MLP neurons of a small language model. Each row is named by its layer, matrix (gate and up: input weights) and neuron, and shows model dimensions 341-511. Each number is 128 + 24 x the weight over its row's rms, rounded and kept within 0 to 255. Numbers have three digits each. A neuron's up and down rows have the sign that makes its largest values positive.
A block is one neuron, or neurons of one layer that tend to fire together. After each block is what it responds to, as a language model described it from the Wikipedia text at the highest values.

L7.gate402:178146148137135144162109125144143061162138118136137079100113101102114169152115136084103142115134147155125101149138168108100110137134114135129154133139131141131130102158122130109112073109127114157160103140122163100158121100136112128091122124105155142126112172114152136138117154150138138118135143111139123128154124108137112119098148120153144116108135127124152105125134142119117133149093125131108176114136089130120121130108091129064084163148087151115122135156114075134121150133125131112132138091162137166167106154157
L7.up402:121131127154159123185135144136120112105120134156105158102141103147169142153115148092087108161077127132142120076133097123139132135114146110159138161100162157111192127144126177131151089109099162160124153129114137126136141136124133105154141152087146171109141135177124132117167162144090122096145088131171121142141129157100137101131113109112143109115123089126109136126152183129123137119156137171105139147095126107083132087094135149113096144144129145135105140163135138139177112097168146130143137142124130130111128127136
L7.gate546:148110104107133155127117095121166130162100127096143144088102095145156093113144118126082166127115093092137119158135091132129144153129106138165102114136099132113135134133074155160118120127120106156098133117145115139154157093141127082102130155123147148120122160124096124131129119161112154142091101146140133110129127141171103120142112107107079148109100105102174114174108136137125142100138104109110144137126084148130099123119135120105083150151106118120125114137081144118150170130069104119135109132109116172115106120128
L7.up546:121113150163151121146138173130153116154120171117080113122146121178087092130140136145110104152122088153132143088154165105112089155082129131117160112130140137108111130133113125112180170088112148118114114102146118114152149136131113105149140118076107107146160162133146129136108157091178147118119087108134175152129125174108106085130093120095149121094108120128162092169112153116138128120155105133133118108123102148056098137125108088159096094142150089120129146127114094101142149118125117141139188097115099152129184135130
L7.gate700:137109147127158142172127142145129126129146143131170095072150144105129146128156114137146164121137185164140093133181149151109100116157102100148126124085119109111140131101133132112130133143109110202140164126157129095150117137112164148141152157097121123133128147123140095171118115097163122124094130104113088140115157148090117157148126120140159134096102137091127130166117135105113098083139136143149167159129094157146136091101192135065101136144111106118116136102089055099111134113059109095103120098112114134117096126156
L7.up700:094109131094117135124113145149125094129143132121088132085133136138117092120147108091157103152107113138132160131133140148171133128174080112106121118127100187123146104146100167171087132150093129111139123156108091149084125152156158094093071129128151083090139138158097115121091133131101181150141057096126118103124133137114120138104133130107111127101101121114098095126160153144151111146136120103129100136101130103120130095121100119131110140144149109136147106113119158104128107112103108145172135139152115092106152104100
L7.gate1127:142081114131146111149092110102157149187150151127136073110155154181100109124121123138129159131138159144104121118180115099099113174166121125141122103110126134154120138125157148127112123111112135130111112163162117082158167114115079145137162124078147141123141151097114086115082110122168140111126165128112142122138134154110124152166112124123159132112105146113122122141143165096158147162139121095123075125151103122168164141097146090103099123159094133082133154119126082103142098109142143125089149137124093169120144124150
L7.up1127:160153130106140122160119116146115103124151167085146136116158127160093131142143126154150136140138126108098138130136133143107137142153130132142108126088102145115138108098133144092097150072107094077085179111122099122102151168129118095092108138104114106141134095079127125091041187130139176104164103134119129111115118172162140138172115157086121143087101109142133128173133152144081114134161147139074134107122131111117127116142127086150114125122160115127115139150123118078148114143076107159115139123083150096090127186110
Responds to: First word continuing a sentence after a comma or auxiliary, like since, until, and, saying, or passives such as rushed, taken, shot, plus line breaks ending table rows.

L7.gate455:093134159137140153096120102147132165088114143159169104143093128163134089102151107121120125158128094122146112130148144122123108144135146120147126159128096139119126124097107118160130087116157150149146117127141146108082135156101128165129144133182143148113124130157171156124122145107096102167090114161129153112177110117167073128116153113154112176119169162108118181128124181129102143150131104102103170160128160093082177134130104142129100110099151156109130136077108118105117091168117137139121147136154087141160100116132
L7.up455:115146092097137144135122141146112130128151120102152106126161138094096098168128118134126139166112116135122159143167138144151129129116151084107146152163077166080148149153143129115142148119110137165125132106155156116116106184148152151123137110111172120143103131141132129175113141150126122128122131176131160177147125123129151140106112123187115098116131128137111135123110121145104171094129136127092132108146132122120122122132092171135119171120097140137103132135139115147140162143155128150174133071160187147104102122156
L7.gate486:120143116108134148081111166096093131098139092092131122142139154105136101107110148113140118128138185117149097105118174156151122124126142110124150105114097149101099156146121072120144097124102115151080118131131152153145135130100172145137105120118108101183107193149135125125129140098093131164133137158139111107102143145140078161133117106146131117133172191158140129118137117160114163131097113115153145172141154123116121138152117132172141104155131131134115169099109115139125130157134064121150120105084124135174120114159
L7.up486:121085070088143149159146143078108142119123105148163120110145092123150142138098156145117097137127154115152115116099153149114160110136139102122088112124149123134132124144157125138074159129119125123067173168145128120122114118116133106170094129113111094077127144142075131115149127128097153158110105115113120142103135150104136159167124106182104117138150118105116139126144108119104148109149130127115143140122182097100151123116156108125143139133115121161195149145137109121131133105135103133133134103138149122186148089142
L7.gate825:121100169099123145142087163113117138117143105112103129142158120180129077118173107130150097129103170186124112145106116109103088145116114084117146119111123147138109154153113108137154066120122129187142160118111160093120136106128120166148126114127131125131095139202140138176146174110115077153131134116141139131157137087137112152085128105134186120130155135092089168138151137111155127105158087109136083145130169145133113124124130148161125131134138154187118099087125098088131111165096110165163122068146095172136150151159
L7.up825:091148149126168119106118120158132092127109118144140111091135137097150116128160146132101144133107103095147116127139164154149110041097152165164111159113129140115112124161105095155100121091124123135175106135091157122117134142127113127171151151125146094134128153114168109150131108143120174113129065122163136073137118112130098095137126147129086166137145149125148119129107168141115169134136153135121183145133102134119147130149116165114134090094112139103151131167138102120102109103163119133106121110078144093154131104107
L7.gate1167:147134125150116148100103132110126113115157124140135124129162143115121122125159142167124105123136159098128123125128185141107088122091152134135088142142143125103186137158114087130129113108115139125128127151146137096165134146119178138169123111156128120147088155108115169161127172146154118140124131147108131123131184107148140149133125078149140105077137159111093116144087133127104138119125127128159135145133137121099111132143121135170149161127127130103185127151134116088136127138134112088136132105130161136130184138128
L7.up1167:093141114111163103072132142115122085129128095114164088139135142176110147166155080134044126181136137148130114129139141127143179165108163140133157112110133146089112136122129095177126066136123139131119114148119148122156147139097171117124156117142091112104121148126142157160110119085134120156114112123076140117128161102161131133143100145146121110172139149111113143121113140107095121126126097118118130151128142121137133170137150148170128128138102077120166132134100099080098113197121082112126140093142132112163102129174
Responds to: Joining words (and, or, &, hyphens) inside fixed two-part names and phrases, e.g. Trinidad and Tobago, Track and Field, Design and development.

L11.gate35:115136091132171109089165106129137122142123082139105117135117130154148135146114144166100104163127134101151126139109159156117157185088090119146088127147119117127122148132144085077150099135127116129135130117139135103088149108132112184151138123123072103102111137132124134157103143127123122101069128150105117127110141107151144156134106078102122143124104163125134059135127125143109088124085126124116134134121083128128094133113116133126123099145142138144060147099132130156109144127170108157112144122124087147123172128112
L11.up35:104112139128157184131104112117130118142112088126109124110159127157168123161127167126096100146104135141106138165110099133071160116129124129119138140106158166162118137157102079146102142115143140088130099096124120134163098137142124105173128099138142128116112127123122134145114154111156177127140107141106130122117123134145134125131111081122129109134114125108097131102107128121128117115131162126124091133147152083122133122117087123160110132116138117147144139152106107153142135097146086128130110116138122139110190128129
L11.gate40:161120140140129139157105117150161087138133117124126123150105146146118092124121113165160116165151169112122094116148200155111141126117098111138090126119133102100154199149116096097117150105126093135111092146137172137117128110119099148141131106158082118128103179101180092127089124084140132126119140129126099123126127114153110123157129124074160103150141167124126105133154133101138126164121120099092144168117066156068105119098116134097114098177150171135118154131124139113131141148091112139149155116139120086110142084139
L11.up40:146166129131157112153157136120065117128133123104132127124156119129118125125084098121121119104090110148091199140128076133106147102152152141143141145120178143176138093121153135131137115146110142115140123104129100145160059120141118110191129126100082138153129089141144166122135078129142147115130159146130143157128160160125112091139116097130107108141125126156100135104126122105166144134107170177076099117138112093146130139099131082099117134114105121096151097190146124150117170124131133130164086147134184156106115113141
L11.gate231:146100107098157137144095096130147087130179110160109135134120137143110182166149104150126126149121123171109132143107107116115100113115134114098118140118112107136113168155138102133126156123125145111103140144139116142141095114154091135106109121133090113117121149140112108114157151162134127140098129149136166136150135166099187169133135120107110148148175199104104140113173107121115129128170154110136151138085107134099123121135141129140115127132145185167127151139105095130149150133117154144151171147138117097107129135144
L11.up231:119101122100110142159144129156136140173120134157199095083129152109135097122087148157138156154117122112126143119145123142141152128113136122077150129151149148128158144118111182141147156112127154150116135102112116127109134096153079124172184176125110107105165160128130099087162146143119141145126120118105113173099148124132173120137104129121109146135146163146123112136159130100108131093141129128096144155194130123135141103111131148118171112092119138103155104135118102172136124153125094124137088120179137128140127101090
L11.gate338:106154092110120141146131126125113124122129196107118191143157114120136086125112110168135098096142147160102134173109116124076105090114118129098112086159115132100153121150098079129144128140148083116142153169146133136153114152156114186108131106144101135167165152109129145138140142122151141145143174112154148112122139131153144166121047112135126125153139142134113121139160178159150149138139148104120118206172107129120111084103098123095144153126101135157093183091146128129116110108111120119162097144157143115143102146164
L11.up338:137112103146160133089103118167152113152123105153142094146133123164138103100132148126160112079097136126120141111135146112126163094149126127133157158157188157143168158142131145113097144139155114098141147120161157188106161147130136128134124139158168122118093125101090130137130181134132122158128095141190131128134156113147147156178127117136112147143176153154111128131142128100105086088119108137131125110111118139178134148122117124114138149140154162134147122131141125128160124135174105194119101118144092156128129136106
L11.gate546:130115131092120169141164139135133095154163125186135173104138120163123083146082117195121151111156147114135134129138164140106138121130153110074098159138120144138173133159123134108088174139115108150097137151115138108170138124115151166136075121126136136121139143151133122136160144118136155140101146119123108127125113148088148161146117094114126114108094158157076147115143116079121150150127130134133119155102122112153121145117120141144099154124056121142155113147134123124122114121111117125177139093112134116106106172099
L11.up546:123154137105120088102105102111125105120128106114128079158146129168131087123098063178119122157159096119124129162118141151137105164156147127130120132129138143114150159170165133154125096129136118117066169126125106090084150141148170100128143118106075099130057137108119130127114159094161150079151147143135104126114105115187166150082148109186158155123100133121132141162132144138123112169151125120168189145085118124113069138128156154127126165135131129128098146132121132117124116164188109118141147143132146136132150178129
L11.gate967:114162155145130113151103148159118088109136156123131113123156131161149114155128144179106165132146119097141127146141152151118156141164145099129150109142127147136124111104131109103135118136121157123138133129152163105094115119070152162107109132156092130128122148125105146125108100089188108140083107076100117155108144146156080097160143099157162156134157137165136135110154133111129103130149129137154153168125116114122164150119128151104134168130127132140112162163118126195101112122120131145119124118106092101114159111123
L11.up967:140153116166147099124098145114102127169111099171103138142112121148152139115107099157109150129128135124149128104142141139137123140148129166056129155091147139141158166113115127091126126098120096135160129133138140118134117133133147197149140157129134143133186108148131156151120129118131146143129127109149129132127153171095117136131137098143078116108113079143138158152107067099093133105132147123116123118102124146115147131120122117156145151162100124138145119176137155149142148093124110178170132092097146126110120174107
L11.gate1171:107087107142152115131101137118122107080149105131098162102168174117116162124149160137110130147143107170116125108113135125100132129132131115115106148120137088114172138132123141111119172103088103161099134155129145155114106137121124122136146136106116128111163131101135135136093135119202135114139111113114116147119120154142099126130139109135172140094124117147144157129114108093151159142139147120087158164125134116122149177152149138142103094116136117143123129146106130159144149108129122169097105123146123165128189108106
L11.up1171:135085134107188117134107158083138070150119128130165121114098109115197134150140131155103139129149111122175143164078100164119108147112160133100116132152155116147102105120119138138131112147162144106096132100139141101110128095140167168141130105167132098102122119142129138166145131139143091112105127140071132161109093124100120105136097085117173108115144116147104122151162175092125128105165111096147103140113089166106164116110142162128123119133135172120142126142137135119148135140148171072140148127105094092160133146112
L11.gate1206:136149068138100122136116113136145101142130149100102152095110101187170143116135126127168147129127125102125126093129139123123160126126122155108112083129125087133143141127100095154098164085128123126118109123166168103135124134104110150148101123145158129134114123086137146147110169162135159130096136110144108093174134166141131136118094117106126129098144100133085134103129166110177114104109166113137158162116099145082148115086084129107097172123099110131124157134110158148167101098145143153156142146109127143150129142116
L11.up1206:126163142100159112055114151110125137139122104105111141124102118139150120115133154176128110138114143107168134155133135120095144129122119124108111132117145145151162128087136100085128120123102108135135171132161147178107108156101115144121126150149134124107105185109156153169094143151086112168102117094099116128108103127052168125100125120088171142129116140096121109107091133124125098133131125106180148128145086150167137134123139101133143147069136104122156131153140162118104091125118129168123146120110167144105127091147
Responds to: Coordinating words (and, or, &, commas) right after the first item of a pair or list, e.g. Life and career, Walking, Limping, Ant & Dec.

L11.gate112:169136112101112115139123108145093101110159154099105153081147108158144109102153167103088143098115141137139119153145143094102107128171136158153120119120114107125141125092096148172143140104150110107126129144176096114191067130156130122114138132090125138160115055104102098162129123093136146148133157124138110121157118116115126165133081122129089108138139112160125122114161113148145125092134121114056114120133109134105118135099129138165125132113121126132123141185131144140137141132134117136090118082097145084121144098098
L11.up112:156103130115109141146092097161140134098164174127152134122134141138139064116136107168102110108120116102087128137104172115126144080164140153091145125101126122115124127087105128113092194121122094122131074106093148111127103121129110148146129121109128128156154116084118143136163149149149139143138156129108096111114124114179137141104083103135160167121121113083139112175118170136146137123094131120131110116108136182134135099153153136148121137136128163140116138152166143126091173138108133141114129178097124089157146141110
L11.gate554:172143138105127150127099156128139106109117133119075149126173155146110102139145118119127149104081126115102146163125112091135096085191124161131125126110158098130099115110100158150139137090092122161102102135168086145151187089128116131124129146117166119150129122082136111123114119162158173148134154152135110144130119107090111131170146140117101118105161156167139109101159127140121112112138144139070147142123140137114136064153122135053131102153095143080123114129144117148131132161152131117104104111113181113148152134150
L11.up554:081158112135108088117131141089112133120104125122126140120117098124164089144128049128114155112119140144104138165132108141127147116165144142140147153103128122149152158183161120129149109099123139127120137127160137133155152134157126079116121132129140172122147107105106099146142111160109177127151155160122099130148096181151121106131119130146155119134174100134164100123196094125128111148138164100122129113097128137148116130102113147151165128125128093110082117151165135146106138071109150135111108146136084134150165154115
L11.gate839:119086147159125111122122139127131132139161076109079148116141144107134128114112157142112105087146150147125126102132102118104129101158120149116135133118154141137140147137128082141144140146129110142173111077132111055128134141116101129153090167131183100146154105107130163146097144150191113150147144133135149128116146150114118113132174107144161105135110096094101131160136136129149099127129148148126102132095117121119132121131097123147088138162082136142140124151136150138088181084150084135161118085139134120096140172101
L11.up839:162119172114125131189138149156147075127096180133132128098169142145127113135104111137140169103107142132105128103115094094117115124167101138148145134108150132137116138074101149136147134108135156100164117167120088089131127097125154126085110129111141149151140128156162120094170156163141128145119117095136117128104133129105137138153153093151091051112146182140156141132128145133150142098144137123133133140129142140124120122102139091159180109137118140124174097119105117109133127124118151124133100078141160181098137114090
L11.gate840:128083111122115080099117144089120142143143139125118140139132133171136148153141151125136121107102152124138143138132149108095116108127141140146108112132106135141127116085114124094103135115117127132125164115112098062110059147101144151091109126085125126150168094132105118119126122094140151160116120152084153174112139121107117136111148114113116108169094153087103139138127112122136122125173137127074152116164099160132184071118111153168108136140124084128157133148106129057094141151124131121080100105153177157142170132124
L11.up840:146119108157092156159094153129121158133144124124146098128143148111103090143157149104112118153144169158128140168157138119118114112185115122071114123126127133137136101120129135124137142111136157166118125145109119174105144174119099109118094140149176129123111147110117085095152157133120148092152150122129130124166099085136120166137107167143111137110131137074142128125141073131149119154081125084084127096162136136195086155126186132125118126145114139125115130119176089125114092112121169091153115128116076117139120122143
L11.gate919:126171125148124149073117136157122196163090109139076147131173109130114097090127134160128110179140140094122137103116123142125152173126159082125149137077120108094098135121126120149165096094129135126163154145077179130124177080140124129099098113148145100132168148099138130137152115156128082129109164153084114148132104088130082114135119140118126100103114096117142156117164121101119162134150139117105142137094130105172135125092103151138099142156095136117162139128113099085141139097136124104141123126122100145097158144094
L11.up919:136135120162116118053137141179113155165141111094153129122129157092102125128216127130158144173126091113111139171143141160140176120150148134137190101138134172116139092141139146127142109140180100125152129127155105138081141105102095115115077094119135100133167110170103106126135100124136119164115126116126137111099102112146151129130148156091133167108127104120134129159117118116128121137097148135080152123148100116111159178110109140125069122133134119135162130120119113134128137167144184184139115127117117093097117137103
L11.gate943:126132135131110133159126167147122114106121133110120160152139153125126131109116099176122148055160191153111114097116116093134124085152131095122154124129154122121142132132108116108092147101096125133108087138089153154139102164110111119110113097119137130124156181102151147080108141146123105170091173127135079150176115144111104134142095139111109137102101130090137143141150071107142141128164169113081094115132170104151133116151115125124157137101104125098159119141129106116119151110104170130154156106146123097083128136115
L11.up943:121057159136147065122133135149124122168165116155146144141133123142126153118129149118105148111113148099120118156132126111089193120135117087096082174154167103096148123115077090188139117105109109132156127121132169086112139104157113178168059130180134106153169133156135142131132100166129108117065141150117125140120130110105131170119097097133141115131108152140083170122139110133122137105157141106120143104159104130127126123121146128177115136120101130106140139159071147101112089122129112132167106153145118129113115153083
L11.gate1024:125142137127138114163105138174110082168146091103146101106157148142123121145107135149114089136119187118119143117128150135103063119155102131103127106071113109105181091151117159137149136104146127103176141117148120134095113123148148136139132170156170156127112106123123090175126121149128103110130134122104110153157136166131121122106088096167143134142097116112132106207105148126125118154145094129172115103126186114133090082122130085107123138112130115149111126150116100142135133094115144142158151096103115143092128124125
L11.up1024:103111100117116123141133128128137137110163100137106143131096121110165151079086139087106138105162161124201119144139160132155084076117146099149113147137149124114140095126136170084129090066159132101131126128145173154115096104115110121105108119123162131103163109118137184093085110123090137153131158140107149185122093106140113135108128130140121102120137116179154155118132128117136089128117136147113102151112126112116079144117105148110137128141098169113092117146163139144178115148133165111094140124154084148122163094141
L11.gate1138:097143165172163157129154116163108108108154111118149133134124145081136109154122153138149150107155199126139110121143152120048121092105118132163155091149162147126131089079141159139095121076147103153122097107110127120124123109149140173050083117163145143140146136101113117150135140131083165125135130129095099143140160080119068139128111130093115109156130143144125137121095132142115109128094136142149097091124090114141126114122136131158136108129122128147116093155106121096094141114082124109134171073131136149113134131088
L11.up1138:136132112077123132115116145150136141118137103145107154111165156135113135145165123087143160121124136120157123165138127104124085114128145107174155111126062141138086142086099128144161078088156115156138109146132128079172107148107110160120148140131123094119142146128151135124060127102120149142158134094060085135120177134124126144140136105134158165085117148131117161174139105119107120108159105107109139128102115165148113121084135134121112070116104077147135136139164102138105116144131101097134110126113140114083140113117
Responds to: Conjunctions like and, but, where right after a complete clause, usually after a comma, that start a new narrative clause in history or biography text.